config.toml
n_layer = 15
d_model = 448
n_head = 10
n_kv_head = 10
head_dim = 64
d_mlp = 1216
vocab_size = 2048
activation = "swiglu"
norm = "rmsnorm"
norm_place = "pre"
norm_eps = 1e-05
positions = "rope"
rope_base = 10000.0
rope_fraction = 1.0
qk_norm = false
attn_scale = 0.125
bias = "none"
tie_embeddings = false
parallel_block = false
init = "normal"
init_std_qkv = 0.0195
init_std_o = 0.00297
init_std_up = 0.0195
init_std_down = 0.00216
optimizer = "adam_variant"
lr = 0.000824
beta1 = 0.9
weight_decay = 0.14
lr_head = 0.00418
grad_clip = 1.0
warmup_steps = 317
schedule = "wsd"
decay_fraction = 0.734
decay_shape = "linear"
final_lr_fraction = 0.05
batch_tokens = 65536
seq_len = 1024
doc_mask = false
train_tokens = 707300000
steps = 10793
dataset = "wikipedia_en"
MLP neurons of a small language model. Each row is named by its layer, matrix (gate and up: input weights) and neuron, and shows model dimensions 128-255. Each number is 128 + 24 x the weight over its row's rms, rounded and kept within 0 to 255. Numbers have three digits each. A neuron's up and down rows have the sign that makes its largest values positive.
After each neuron's rows, "fires after" lists the tokens most often just before its 100 highest values on Wikipedia text that the model never trained on.

L2.gate531:113129133161107112128123120125084140118085138124155140099121097163124178121118125130113120123119143126161120147105086087135153126147131086133125125147111162115130124120142126108149163130167109122124148138117125126104130172154114085120174132105116143167106140135139119143098146187122107137118115074134162109069147147109149127156145111102164131145141158101135200134174117119130134161141
L2.up531:104100141133125081123124124154149105048118152134113126144087127130096157129125137111113141137131091166119130099134126129120087130135125137113111127142094176127201112144123077117150138110107130156088146132123183141131157136201138097142167117107121104136132146202157075102132162124119144100136126096145165138112160117113165082148113113132164156128138137155136137102101146183138146147143
fires after: " ", " 19", "%", " |", ","

L5.gate995:139168155121115089128086134175143123158072106132090090115118130156129122110119130137164086132128110128143116132120105120145103169103153153136143113130135145115117123093129135114191124105093124091108137119134095145112106124169125150150124129127132118129104115100177095124136115134132156156127142133122149157130164124090123146133112113126122132114152130131157116106135157124184073149135
L5.up995:127086130139137164163111126099141140104085120088182134122134139128109130080124070133106136118140172094124121096106101138155124114140123147124099093127119131147116118130121168104128093081124087114141109112148105118154116167144129119147114128158139098127125114115166158120141152136167129119125155110126144118115145125145151117106123097152122122082156139111111113093140146143121098097154
fires after: "od", "ad", "d", "m", "ed", "th"

L5.gate1211:119144166112071118087124097126105129113094154120125129132113144096106117132129130157123114103094145125160131148081099156125095108096111142119105085121107094134150113131107112111156107078109128087146093157141097138112128169128138127153135150110153130147137114090099126123117105176184115133157119144115143101181165131122147133148112143133125135094122143093134123110099112156153108140140
L5.up1211:171149155136170133150134165111145114121126101150157116098115151174129135128144185134122136152120116144123136115113169119152089136142126101120138106082092116137179117137132112133118119120142144116137119096131140127120114144107142113081112148146147133121119077105153153100111129136185157146112126158151099188131139129113102123104152168138121172131146127160122089141125129119106165169115
fires after: "s", "e", "ce", "vo", "ang", "th"

L10.gate124:155129149120126151116138075121114124152080150091105132103129141115125111106127124100126135130099136132127165092162133143122082129136098104155147109079092065123107144069118159197129166095139122149123139137135105101119131138150122087115124150125108138159141095107184139166136086143134133162133128139143122160123103102149145121094143112054104123115107140118122150121127138083166139113136
L10.up124:146160111102077121119124125074134131140164126134124169108145143161131133117127114161126158147119130105141119130118125129174075130126151112145123135090098151120138110113147141167111142106122145148097132096163124157127104123138091148192114121127117093129127128151141095154130124097143130105094155115128157083152108142104160150139137162133089121144085128115130157163104148128119109145114
fires after: "ite", "th", "house", "c", "id", "u"

L7.gate679:143103138154111126136145112124169131044113127120115131134129123122122110166112139151129117134130099091138110128123103107132085077143131105171116102137160140119162099135182111130167164104123099114133127140069127127143130094159100143143128148120151075103074144105102122105150118127114165164152150105097147158122167108118151099154110138160133099150105145110126143141107168142122154143121
L7.up679:145102135160123169165113137155095125084153124126099119153106096121119097142102104130135092092123112136101149129083109125132108132134112127076099124154098156129150133104130115128073118177097162182122138126147108132176142140111102142111124137070076153086149135155131154137122090144113177141113112135126106112128147163105141129077140166105136091116111103147115106116190122131100137113130
fires after: " An", " D", " Di", " G", " Ar", "I"

L6.gate74:137106126098130194087191137102134116122149110114088119113146158139123160101151153150074140137193136128106116104136125084118113086121159137153136112114217140116112103106106121127105104143124141159119112118085174149158132149082143110128122174135128087106104125158116115132108140160134131109108129084134157073112101147142148127148090139138125070147148144113134133092119124128107123123170
L6.up74:117066127113151114129143132100126151134142125165145098116144120118099169108119172157128138172146165125169112130141132134074117097132148169097102183143168128093161141142113116142118159131142119143139148095063091160131104110159140139152129126133144074135106157130135116075134133122131101186153129140108144113157114144135104106119102138117126119144115114138147140114118168146151129089103
fires after: "s", " dis", " ", "is", "z"

L7.gate532:092132152117207170139182109087082129095109146107114087159104120088161146146142097137139109114128129130109109114112140158126113089136088120171112125105171122111154122150168147175111134133110145114157120122108118174122147181137132146153148138125105113131121132122157148146159123122109112132115161125091156153124114146145099113129111156146070154131101098123156133140146165104117115133124
L7.up532:158141139099133127166082154123093080158124121108137143134110117115142158138123148130123132099093126121166127144122117124133093173142107156105107140124082119117115141105110175144086145096123138165118159126124113165143125137131138114126110134130136176130125146105163100150166146130125122166161133126112145175127143164143150122170141084136130103100106102148145138190121130104086118156095
fires after: " ", " A", "i", " B"

L5.gate1068:103144168146149148139118138140163099114068138118139135158165090127179144122137142081130126146142139156125104066122154093106099140122116160126113130109100158170144113168105138145149091080112107138114131132155106117105116104137164129103106142148153172128127128133132161169150132110128117097114165120089124118141100146158102145117118112082116118156085128144169135110175134130129122092119
L5.up1068:121104112107148094160148084120140127140070100140127143102096135103149163146087126139098147134125129113092145098131151118071110126160048142116083102128132163179133143143133133113138132121124143122156117136171116140156151174145139120128135121135123123126129137125080125161121128095121123108124128132081160124169085104191135137070122138118094118082120096092167125121151172120141127144121
fires after: " re", "d", "n", "re", "s"

L2.gate440:116139157125133113128136149143115120102146143112132144180100148080136128167113124137155115105148143151128136179110177140151148100121150102101132184125080112113145139079104083153148148098093140104108086119107136113105118131151133138157106169098152165122146136145152111158141176138135094103152112165130169138143127157161135155171107158146152139106118165117111159119146134135145098133179
L2.up440:128188149117114102114132111145159110163128136124099183067167103132136117135133133099097118128116141122129133136147119122166135122088147122142111093080142104127116116126146122131159134140144120116095100089145130182112159140143105119136135112143125098154164127144116145163128150163165145123141098152155101130152122128124127138105134111165139108111113113121091098114115114171175112125139
fires after: ",", "."

L2.gate488:110110154148163086167094134133149129123114121047176096139072144159090176154121186139110140099106113118150121136119117125109143088151157130161094163135105123147116108133160116112134129096118146127145144109127122078120128142131116184124140146119138152117138129112096117165154124124175143131112114133140122151099121182105173141160101142114124139133106158108146118098133128184108107152130
L2.up488:146165098105089103119135164116151081135128128121155148102137041143136161121165122139107155128129145126102137165150067109125114120109171100082116142067135110157135150104125104168186135174147127121101138112158105106098129125091148061146128103122094136140126101124144121127117137166116112107175124130134118125131123107152139160127146094113150114113120114131066119140163111104086113063136
fires after: " ", " 19", ".", "-", "–", " 18"

L6.gate113:145142155098153144155103111168136116135131183139155131159121121120125156120180147136136105088145109139113104104109147116108131147120156131142111123093115158116137093142116114149112124112099142175149089145132132142110088126122138138151174133123150168115151179176139150110149112083116124129129110126135096136144142175162123134123127126124155084137130121146160123124179110175119114115114
L6.up113:113105135176068144139154150122127133132113115108101139123147172161151124133155126087106178146152147101134146158128146141135111108100113088086136139137130159129107176112094131124114115093133164080179182203117124113116093162122104156109138113075102157109144137116125127156156145098185166103103146162157129104128113148114095147104120120133154156093150124101132127116093110164166149136111
fires after: "s", " W", "z", "w", "x", " V"

L6.gate289:141088149165127137094156127130094141086121125136163119107122148119148135125135092111170156089138114107097176148120110135113108111108135176080161086158114102149160099143118116113121101152099093160113119160115113125121082153161108140151092134110137129134131128111125131108135143095147121106147184116113101099132127142154141121115126147136096089137121099101083161105125105096132157132131
L6.up289:125133147108100130143116091128081121163142102139175137123112140129116126123093088110120131162105155119106142152121166164165100093099141126126158117108152134130185165089116173100099108149152094139160102117087142136141112156135113142142118125136130132172125158185148144120091155113144201086104141145137084122114149116126150116103113119106157051155130130124087130124172109138122102104149
fires after: "s", "p", "os", "us"

L5.gate1043:094101153098167150151131145151120133123114158092170121106127156129108137082129152096135164090140124108142114103078126115121117134128103100114102090122131155094126085132141100092150127115077117129159138134138107128081155101118094094136124166114146146123098095173144140138161135112165160152119142134137150144148163147118184092113096121116142126150132168138167121136124137180140135114108
L5.up1043:095162131107152122128159146135094141105121173096079102144130125154173108131160066146118121145097114150127141100159128116131115104126090116171128099127162108157106123137155144140154121103118091088168164145152060132137133158116114121129132110096120146140160123115106057158114098093150115142150167129129152118137083146148146137097128151091158106172145107126160124167111107125111053126082
fires after: " S", " Se", "w", "um", "s"

L6.gate15:116144149112126114190152134169101161161114173122160100102088101133104141113103166138123136126111116093123130140079156107141151138124119135150145118112139175114126109140139133146119129133096135119142096131122106139133124141183115094176153122124151166137129116157075136166149128117117159140131137137157150168190107160140157127103110085148162148138129123133144129108104148175151161135075
L6.up15:141124145128147105137143092121131112079133139094145105113120121149133149092117164153127084141107104154121145068143155123144133107127136106152102135114184117078120118117131185091148112137132096100134133117158157162159131151118146134131169119122125148147108155117118144120142145082097180160146139103199154146167120100131109053151100148140147136146190099130096127113127120137132109095124
fires after: " S", "s", "al", " Re"

L5.gate497:134144163120146106159118116159145135118116104094125124095100104136120154104091137145186068128140102134127141124153125118101111150176121140117146139119105130115141105149099097181150141094094105118096137085132147123137159131165126115154126155155113122091101107159089110135133140150093081132106149158123165148103140170166124154086168147113121119095101130106112104142129155096116135180133
L5.up497:149098133160130155157123086115203161117125118082085118131144117128128088107115144142130152106140122097118107110085142127147124136103134145155085107122114143127139096110181089144130061133129143108125123089147121126121152122091093118154142121143131083112125105152140128152091124111110165163123169118113115114086142090135162122119152167123101137136138124149099108065101148161124139122092
fires after: "n", "ad", "on", "d", "ed", "an"

L10.gate64:145131149182140165132089133128114137134159127108142125087113114102114124109099099113148087120147148151073105124105112105136093155124181120112076113135125152142124123114151130171153097123136131144093110093106115157154133101128149127125164137114139104090135091120141082137119138131146131115137178164129125095113112147119114145060134154092078127106181128147157131119122154150138113136097
L10.up64:131139119096127107127151121099124116097129151112154148138149108159127148119209127153116133112135134150128149115131139084123209112112082139107168124147118156124141155146055131133155129140131116134092102095062104154181104124112130127114171148131167139123104147050096133154151129122069141137131115139174149137174179146127149121133118152144115129133168183074130105107145140118117139120120
fires after: ".", " Party", " Year", "age", "ot", "e"

L5.gate823:136101132135111150156107129116091143119086106110139142141110162160084124157098188131132129128134136150109107114100151127114147115147158149151073111123111110181158140109109144105127097110120142091143103125095111125110121167142115129144141140144110148177151096097103108160172182096170146163130120124103096120140140166136116090130082107137140098116138171126080146101111146149099112115110
L5.up823:140108076116132131169154136136125115117105094116136140073110088117129108130142141158150069136097119132152146146141107120124108191161115155149095125077156095088153086156122167128143146129127134125151124120127148090128114118143140182133074157129168138088120144103159158117139108130115122124138117144134107210143082121125134117108106129130090110128136146116120100130126130114077133138108
fires after: "s", "e", " O", "er", "ra"

L8.gate66:120136139128112096145109128160112112163107143083080142159122132078129142145119146131161127157151113117163118123129089113140074128134103138099075121116142139140149113140104105132113151119106132119150118098134107127074095103142149098131118125098143098104149141159163142119113131134133125133120132093126156100151142121129100134109150138131166055112109126126173138074101101160140137102159
L8.up66:097093129120173118121108131125120176111128142096122172111105142128158140149118122152105106083113127140113104151090145156129141126109089136163110116167116156212132093093129166135106135118128119128132116140099124117112130117088110128141155139116146170082085153157098138098142127116157120103093124082088099114152089135108102114130120158107169150155152151103162151131174160146133081110091
fires after: "s", "n", " N", " out", " re"

L5.gate1154:133177184123158132114138096111106122133128128113159150157110108146170128162123132167107111154131137127114137115108100119115119107117153140118141126109110152163163092125142135150141128112101140127117132114117080132168129169110109112133125141087152152147139151158135064107128154133103166117153140127105139105104139124097137163092136139124110130129133139114156169091125104133106101130116
L5.up1154:143130126146125068155146125151104116082108127108156113167133187151105107128133136140111109130107130133099143167114136167137119125084126109119122142123141104142187113149096155156084148107116144100147103137128109125150096172124150100080145123100112127128132132130138160081131137114133183164114130151168117113115145156128120126093108142108150096122138149151116133112157132157149132080083
fires after: "S", "us", "s", "ach", "ous", "ex"

L7.gate779:127170122182122137146125122156119145107124118123117140080103102147092130148134134117111147090071081168165115125132164146111111089121122112122117113186147157097124148109151143124129107123128115119125132156148143100119169142148086177134140166125114125096079120105150145116086137145162188141138088143143107118143127120140124143150114131143117141112124140107109146150094148098133108139137
L7.up779:120082106132090134100158110138118132095139132134133130145164086137100128122155088119150109137135156151122136149118110110130114165132125167144148174103143098107127163140124147116137155102114092151095131108105128131134138123164116102134123124115174119140140071128120163133126144144172103100157100110156121097101124149150199089094112093111179153132110107086203111152104137122133106109108
fires after: " in", "ro", "vi", "di", "it", "ju"

L2.gate288:127166167113115159110096149117119128102137083103144152117101091156085161105127109145144078125099160135161147127095107171152128138143149138091108105113113114111130140128134094135131118109102080080129101082138137114109135117153163122150145143118154146105168167164101102165120131146107118118161147137176137159157117124140129168159140114125158119088165146147090141134146160161134130100097
L2.up288:151148133111088149110114137114147126101142091106129130080142079162142161120126114193130107128101097084120139092115119135107135120145135098092127119130056127123121141138121125158156130129123138140144138084139143143122155132154163127141134127112120102125162139130065129133150147122112152108177143118156131137131103131138096149149170097166131119150108103152088137107125127164068157082093
fires after: " |", ")", ";", "."

L5.gate1174:114115140156108107139109150161141169155103092108171075116086143164130123114143111145133134149126158067122106127101113150090140134144113118123129132119114077102112114176171186115142142128109140142088218163097109125148165147219163152156119130135151129149110106101133129122152149146118143130180139140139171132144162156143150138128119135144097161140162095081140126117150168144122117169128
L5.up1174:125126137134130156134127124108152113145100115116160050134157156132109134089111113125087127100132160145153128089128064111146108171118120108157120140172161118138100135149098137098123144133114092160161151080117111108163137135114107124147098106150113143138180156129162108145137098148138107176144100141112129129113098123119130104088098157138106119110144110108139097109149140136136134121135
fires after: "d", "ed", "s", " sign", "id", "ad"

L5.gate991:093146133153175127093123101144130172112170171140144128108119102081096166103064144146144117113108110085136155108159147112157097124132156175121150070138162106132114127128140090144148108161115137132109075134085148116145096137088128149116119117126121121157135124118083134154154120107169100100125145158151131107180201190137128125163116115113161160089105122142136126135124108091126116109111
L5.up991:163107163128198087188139139150122153123151118121116170135158110126141096111135141143119162149150111171136151132158112091098122105137146152169100132134128122077169088112097139136133118095139147154130117119110143114134105123115095114129172138159151119154142166143088123155108146154119126092090104165150128169162136150118145154087084153106159112138107137125154141118190142150152119159127
fires after: " W", " C", "ne", " Wa", " w"

L2.gate534:154148150105153100098114107172106122146119095145154151077153169141126145115088102111120171142135140138112139137154105171143127144097149113169140128130161094157113106096156128144186139099105068118137119141181134122126175134121130126106127137091127110127128099123133113164130156166156155113131112097121117152141133134190160133118121119142118159115160130093107112148167148141157146078116
L2.up534:141172150111127109155155141162118126137150151147111108076137129066111141206149158132143115130198101080109104123107138110113120085145129117128087160132105169145170160143092125109104121111097131138127120114124142141144066164107145162106126150124130167135120140110104131129096131125173165121125106160118154100144125149116116111155165124137141122123117200145140089113110100111154118108149
fires after: " 19", ",", ".", " 18", "6"

L2.gate1109:143144155140147123064126146149103124148151095153129187089168116127148133098139127118128120150121152162130152116110083164156158148110146139107141165171155123174122133115129152136174083120100076101122149146155082131082147172139141135131108130075133131136125074120136129144124158162103124121151147137097124119174153103195151171108128132119138142126114134095126144130162117096142140127137
L2.up1109:130119106136118124102132097122106112095124116132061120153146117141141088122126114168036128163110129143154176110186135140115178116132136129098123130148139142118164145146112150155107111088144129094166183136127091076155135117124155090113106117125092064106152089113126089138122188112144183123163119124131145165136152089164149100110144086107106094129130128124124150146109106158110130134079
fires after: " 19", " 18", ",", "2", " 17"

L2.gate606:150157134131187082140127117159128170047080109118079139120147123122125161130133130140168116129130113113084139126123103148127116131086077131145146132108134146125141132092116121080159170119121127122155174128179102128092169146096138121140129122107134156133136127156136095127181089131173115082110159110132152113119171125106099138109149128171127112149091143116154137147118107142139153145122
L2.up606:134130136151172157091134154108104131105088148119103183143150171179126142113110112124126123125141105132108136116161158126143071106084143131109133089157119085128143100118127143104112166154101101131148128137103126148111129136136175111190136114086132091150110121154160131084175120130199119111089126128141107131123139129125129153117163093169125122107195135095166095170119156162122139119132
fires after: ",", " July", " 19", " March", " January", " February"

L7.gate856:115100164125149136130145117148121133115089114138195116156114179123156160092115134150130134099126131130163138135163152122128114156113119139128127132165116114108132119167133074151132166162087131124103132134125107104098154146107108127138126167118139152144140153140180116142142125125115154099128133150071163103101130118120145131140093123131122132127098118148137120131106112133137115120115
L7.up856:102092112153093192178155103146114145114115116123070114111124127131139150183108100136102110134122099103136134145105113101120082140133157110119073124131161156148169104140072102118139175164110112107136145106094075121134112137171112130111138134078092133108188126113103083108110130113121141134128136139070120103087126133141131130146143120148138109100134099086127168099092105105138122152142
fires after: "s", " as", "as"

L2.gate786:149132129158100101125109098132163134129122131130142163120117188122120123124094108158106120130158148141153128129097049159171153123113131155130123119168138100133094135089148085097112092149124085136110134130109094142145115193110161110159120129120081118119106118119151102161136189165098102127147143128103116163107173147197134154111135136118156145120160101138119151194135133107153145119126
L2.up786:127121108170092120147124102118152083068167091075153184151093127109156125151171146183147138140136118155145146139115131086107159085151131131113095095139132136144137081104120125125088099138139131099127116137101088147166096143119160122133126132141107126119116135152074136134134160100104140194149109128139156171133149125123118119122115093119151133095176101109139180098110114136126134149125
fires after: " ", ".", " 2", " 1", ",", " 4"

L6.gate548:094093171150111124208129110162141132130100113147107086104153124084129142090126108167134126085185139127164116119108121083150134112140097147157148120095098133141107094118147103118132119157077148160140116115111108128087145107126109133173109177106135098126153171123115121130124138133113129108124134121130120097062115167122112114116136108128156071100114155155155155106136117154141109115138
L6.up548:151112141162181148096132163131143163107158119122109173134094142130123157105130175127106142142172118156094135161119130123134150095079113105080117073119127136142143115146123088140142172098080155116127179072112104139091145131123096135149095119152128136132127150155095163130121111107110138128074176131082120146122110119120160161105106133156112125157133124211158126177127125127131147111114
fires after: "al", "ad", " N", "n"

L5.gate284:158124140176131117145122133163101134115159166120114118143133129115116095128184117209137152121106098121103129103135150138112135073129120092132090102135105119118126115131121150128068095161107154140163101120138164132140125127113134122105126137084090169140143169152099123125145087085127118125151166131132107161126113156109130118124137166109179114116099142100105112098179150093124111133131
L5.up284:117123133123087089129153123092099092150145118107107118143113132091101137143170086097130147121135120157078087140111148143112125103139093114134146121160134160158120103124143163154113055138167111115137106114129124100135156113168141137117136148150118123107182149143122130147134111170160172062101140129108133155147145120135114101096147129142110125133138155139137115127128085158094162098102
fires after: "o", " w", " re", " W", "re", "w"

L2.gate795:138126123165158118126116153120096090115127070137116100104146128131130134114151111134133109179115106100118146119136123160143136136044109090166109166133199148105090141141101148122151163135113131127155168134124120108135139101100107111096147153115127132103110135133166155093117174161128124132137143099102097124118143123142127142111131105175157133083123124144172143143124159121121126122094
L2.up795:115105158120134135134123088124127152121154115120155124148133153130067162117165104110131166140152120125074130127147119137146084152124111137150111120130097111135096102122195141145181097114092114151122098121104137136090126121108128113140134139125134127166130136165102118045134122115169133153149139118129113169125079206128138138117147149168154091104134168127157136126112198143114148162123
fires after: " 19", ":", " 18", " ", ",", " 17"

L6.gate515:171154136173117119129135184117134081161125134124169147094155080143131125141131155105135087158174128118077144094132117121133130159140143140106130154107103097088158163162189150125146142129130123097140130182132145211135155115134113140151134158130175155128119113110177156070127110095124159131162139157119120127107090139123107138100103109103119146156145149183109181091082173111092131086139
L6.up515:142162114151095117119109125080118115111147128129152144127160142066139133113134159108133120135143117133117160123144121107091084111148139125123141137096147111115104113137134125109142147103146115160100076148114111106148150143131155137144133103097141131162143113110121164131128089089135081153118069147161101136140125147118111154128094114145154128144089119151116132137134107115155145140114
fires after: "ne", "li", "x", "t"

L5.gate819:156116151149135071153142141140143105139131129156106143121112140108138101155156133162161136147115154160148132125083119104148141139154117116141186159120159127111164091154105131143152093148108148124145123117116145153142122152159100077133156143071153093169149131128144103124116142121125180142133106175157119112117134131129100135107143107152144126108139156109120140131110105139144099171099
L5.up819:125141138104096082128109124118142140122136139128143121111122110130115138148155133102130075156117141127119123078103128146118128155123123147123109103098127155139159109099153125113128137136125129131116124082134129118094138131122126108092156164071138157130175153114124125142191140138125162107132098128112129111168139156145161139079139080138142141157090162133132082127118120158126118155190
fires after: ".", " |", "da"

L2.gate379:123153130106135138158084111136107097118137120122150137112138132076145126091098157141117131158139099092111102071129105108071123099124113111108118080187149094153067151117183134167131124138161140080151099120098076136125128101115111156134121115103133092101097102119130161145158136118138140123134181147108132126164112135183094109096094072165100158111185114126089118150126098126107120103104
L2.up379:135165123117092066164114094141140136121132151134155113101114172145132168143127154153155114095169101091113146038110146126126148146171123149109085091123112146134152079136115124143153077163135130100157131143117150122162132102122136144145151105144142144144145101097139101146072140102140128130119178083120166132126138119097133113067177110163101152080167102136087133099126147206107138141153
fires after: ",", " 18", " November", " 19", " December", " August"

L7.gate617:128123145140124132056138144121132134123109138143162104163106093127112133171134100094131155141140130174157124124116139107135160129108095092086120129164136107128139071160145132154119151141111179140101119123152172135136113119135063157132135163152103166150099133098179127136132110104143118134174123109099099079103109127133120141158111136098143090153132150140145166104088139106141108140126
L7.up617:121092130150107182133151154169096112121124143116078079119125119144160137116118102046128110125157080104112100076133144073151109128127138148153128137129188103157182131144136132122143107103112107160139123146157110108128105109151110143130126125100162144116146167118096102103161138148164145175108160130133189133105117167095110101151115147177159094143162168116138114155101129145168129142143
fires after: " Ch", " Vi", "s", " U", " M"

L6.gate359:144111180119122172083108127092101124101114141128135120142093110111152126129106118158121133136141122149091162114144085101175089137118122154100147144114140133144135136139169145175157040119097104068148111133162126156133113110128124128142108123096111154134128096076144142138167106131119128122129112084150185152148099127147099142073139133092135106136144129117086129108132126148117130121160
L6.up359:118131111103117131107147180109100162139136151122098146103171140103138083137141133109134144172136127134117114129123116160107080106093132081147154099171145155190146060168093123142122182124103122123134136105100122106123100122107122181126106136115119137143128172076136130115143122147150128113101148127110122117148122106155132127126103129155088155138111133123126154159105129155137112158096
fires after: "c", "th", "s", "al", "il", "fe"

L5.gate1190:107131148150127112171164131148134153094122132129137145059124076142132077135105097141136126141125114145110114135103169137145138149149142094158134106131110187173111130127126127133097105129101124081129136135109096131174102143096104127130180153117143116092144107130149130181096149139163139117138108138117182131106154100094155084142116133135143135097140149085147136141133129164096100157154
L5.up1190:109121123144159140124104116152138134062112154129137138151146129118094153135143158123145103101156107143131126160127089085084159141130078134172160134087131158143131119131098124154141137141113149144120102158123129112134142128110102121174166142100132089092119146173122137130136160077167142130112120170182123177144124174157115140103139124131133143124128127095124113141107153144103161114079
fires after: ",", ".", " Port"

L7.gate29:157140131108130133179134158148143120120135144124105102081115118108106170109150084123140149135133130115151120091154127129140060115122148132146106121115085136112149092106087104132097132178114121151149109132122113138102106129096139142138128133095144155142138186119165140125108150190091145161091107132129150132114129087141131088100144112160118145141101114127161144091069129112165150125160
L7.up29:156145125128082134128151131124098184127144128111131168119112128158160140124141127125125126131119121121165164110139130143128161121109103125145088159175129118155163100149131143117100142141106112081125108140131087123183141076091116171158167136153113087091124076162126135172104121110146121149110134118109105160112148096129134145131130161160113114191157134134084178097122132104153077113170
fires after: "n", "al", "ar", " An", "s", " an"

L2.gate770:103117124123148108138132141147149118097127120119155126135126110103123139125149147160161097121127119120102099132173106126115094083123117148124166133113132162118156147133052150157109123126130155122113130101133140125084152148126134113106129123109176144098139152119096135090140110053129181138115158140145098167129108122129128144139162092092106098140151131151126164121092125181069112129126
L2.up770:154132123145153117141170135137148078158119126139151159114141143123133153126136120136159126168152111090103117117094103112113134157109134104098134105145159117129130145136155123150123131103094176148111142155151131105099156170163143149097163137122131172157164123119162125099142117083142126146145167158114137118124131100096077126096147129090125157149130140140167119116123113161143148171100
fires after: " 3", " 8", " 1", " 5", " 6", " 7"

L2.gate327:083119130145141072137134180120181126137184144127102118159136111121151132129153153131135134143131101117123167154138122118126114099106129144148151167091104146125143108188130172157180075126118132089132182134176129162108135130112114143120124132121174130152148106130128076151137067106133150155062139124137159139138148115131147119124153150138087135168078106122140154121101147165123108148142
L2.up327:121096144152131112144143156094136136131137119132132174128109203128160140140116071124119127138145110113136061127139133148132094099110149117150113150133144162119165140141092101166126093114093156116158099117137172143089118117106135143114108147098141166127123125107134143107061154119154115146155128144114130109130114146144116128130142129105151178112116168165161118095088137155188107163139
fires after: " 6", " 3", " 1", " 7", " 0", " 8"

L6.gate867:188154137125159117129117107146154121127115103111092163148147110118124123171160127138138131117111192112138155154106076121116103165141119123130124136160099086131089099166133155116122119115090090132121144132118161129099153166146107135137135097100120121134133103171125098146135098115159151111160126136088160128089148167119187151159111108109076109105160106129106146159150161135160074164132
L6.up867:164114116108113143125127130111129116104107114093150147126107140153134141141115119132132120161146138151191196149124078155115105160126127161122169121155156097099121084132127136112144127117127108135113132163165142095098156171104134112120131131144093079153131202081127102106155121102116125138127114115088097126128130141106144138095120098131102126107141094186154116142135116116122103158104
fires after: "ed", "d", "o", "-", "to", "no"

L8.gate518:124146159173160141122119139128103108090119154133124097096091124144134136151127122150152165131158133116130093121102099131102136088140145101128123156112147147132127153157149122117185176091091137108113158092084175125106118134122130146157151155125112128128127140106092130152172111075158174147109168148125098144097080148137135108122132122088101150131159162140154142130058163125126110148125
L8.up518:117134134172141164099155135134160076123135105146120131111104101142132131166130114151141121090109132124137136098143146135098125151116081151116099113143167165117146161144118160118136136172144155153144110091138151143181113101131163152131152122156137122137122124143126146155092109131131099080135161085131145155146110147088130146076144114134108127143098108149047132094127120114125147161136
fires after: "al", " d", "i", " Sa", " G", " D"

L6.gate290:108131145117122126105138128166109171124157119168134087097131114171137122116088150111141103135113107150088127138133138163112150112129125112123140104097113138142172077150086110120137101138106063103123127127105133156140112143135168142107126167105141109101128143101099091140117180113137134147182133128165128139135143103110164196127112070125140087100130128148088149082119130167106093088138
L6.up290:101093145133127104117144120141113087130151149109135135126099137110110154200118123083108143132160129080129125146120117105151151170149153105118134142140112147140102150099112114123132104084108042123145106109113165090127147106145157173100149130144130131107147104123149126130100147112149150113191123145132158124108125092150148132151139150136134146105105158116068115106122138121057094100147
fires after: ",", ".", "s", "–1"

L6.gate1165:128092138153123129108114149138111117091130143131110166117108140130139138135148094137133167095169120113112114117148127086125141148141111116106127092126144138141101100144125126128099170139141082104115134135070115164094102146110138153168111155104153087089108127141093138146136165139145130125146146102126112134135109137145123138155080176165098130161170129084146148138090130110112119131142
L6.up1165:130114136075120106110119125123130136142159101140123096097115129122118117086091157102117121128140109109091144087114112142128118115167160144109085133151140149119130148066116134115163075169120089156135113126093116145104182101126106175143123140153086172168139069106119106113130153124101143099123138172132122116100139099108112162180092127129185097124114133133136093094100104129125151098164
fires after: "s", "is", "c", "C", "ic", "es"

L5.gate1193:110184149110126126136117140106107140153147145102160126129112111141168166142097136160141122118092140140143131153115123059139098108120115158184118148108092143109122087118155161161111127115092156129133144145159124165107178144104088080154150140135122141126141082116135132136160163134142134098129081151131130073103132139139135117142139136145101128099129133138140141172135152150170124159078
L5.up1193:180113128119111130080101110125151124102156137111161124125140111129086173135132091129120114130147166156130101110103107149173120171149132170130181148176122108132108104161138156158154151128143129169112111123145085128162117112157117114099167101114120118097114098100195128137163146167099137094071104091139150083140146093151159111117123167106161141121151105157114094138076151101137202123151
fires after: "vi", "ri", "di", "port", "ic", "it"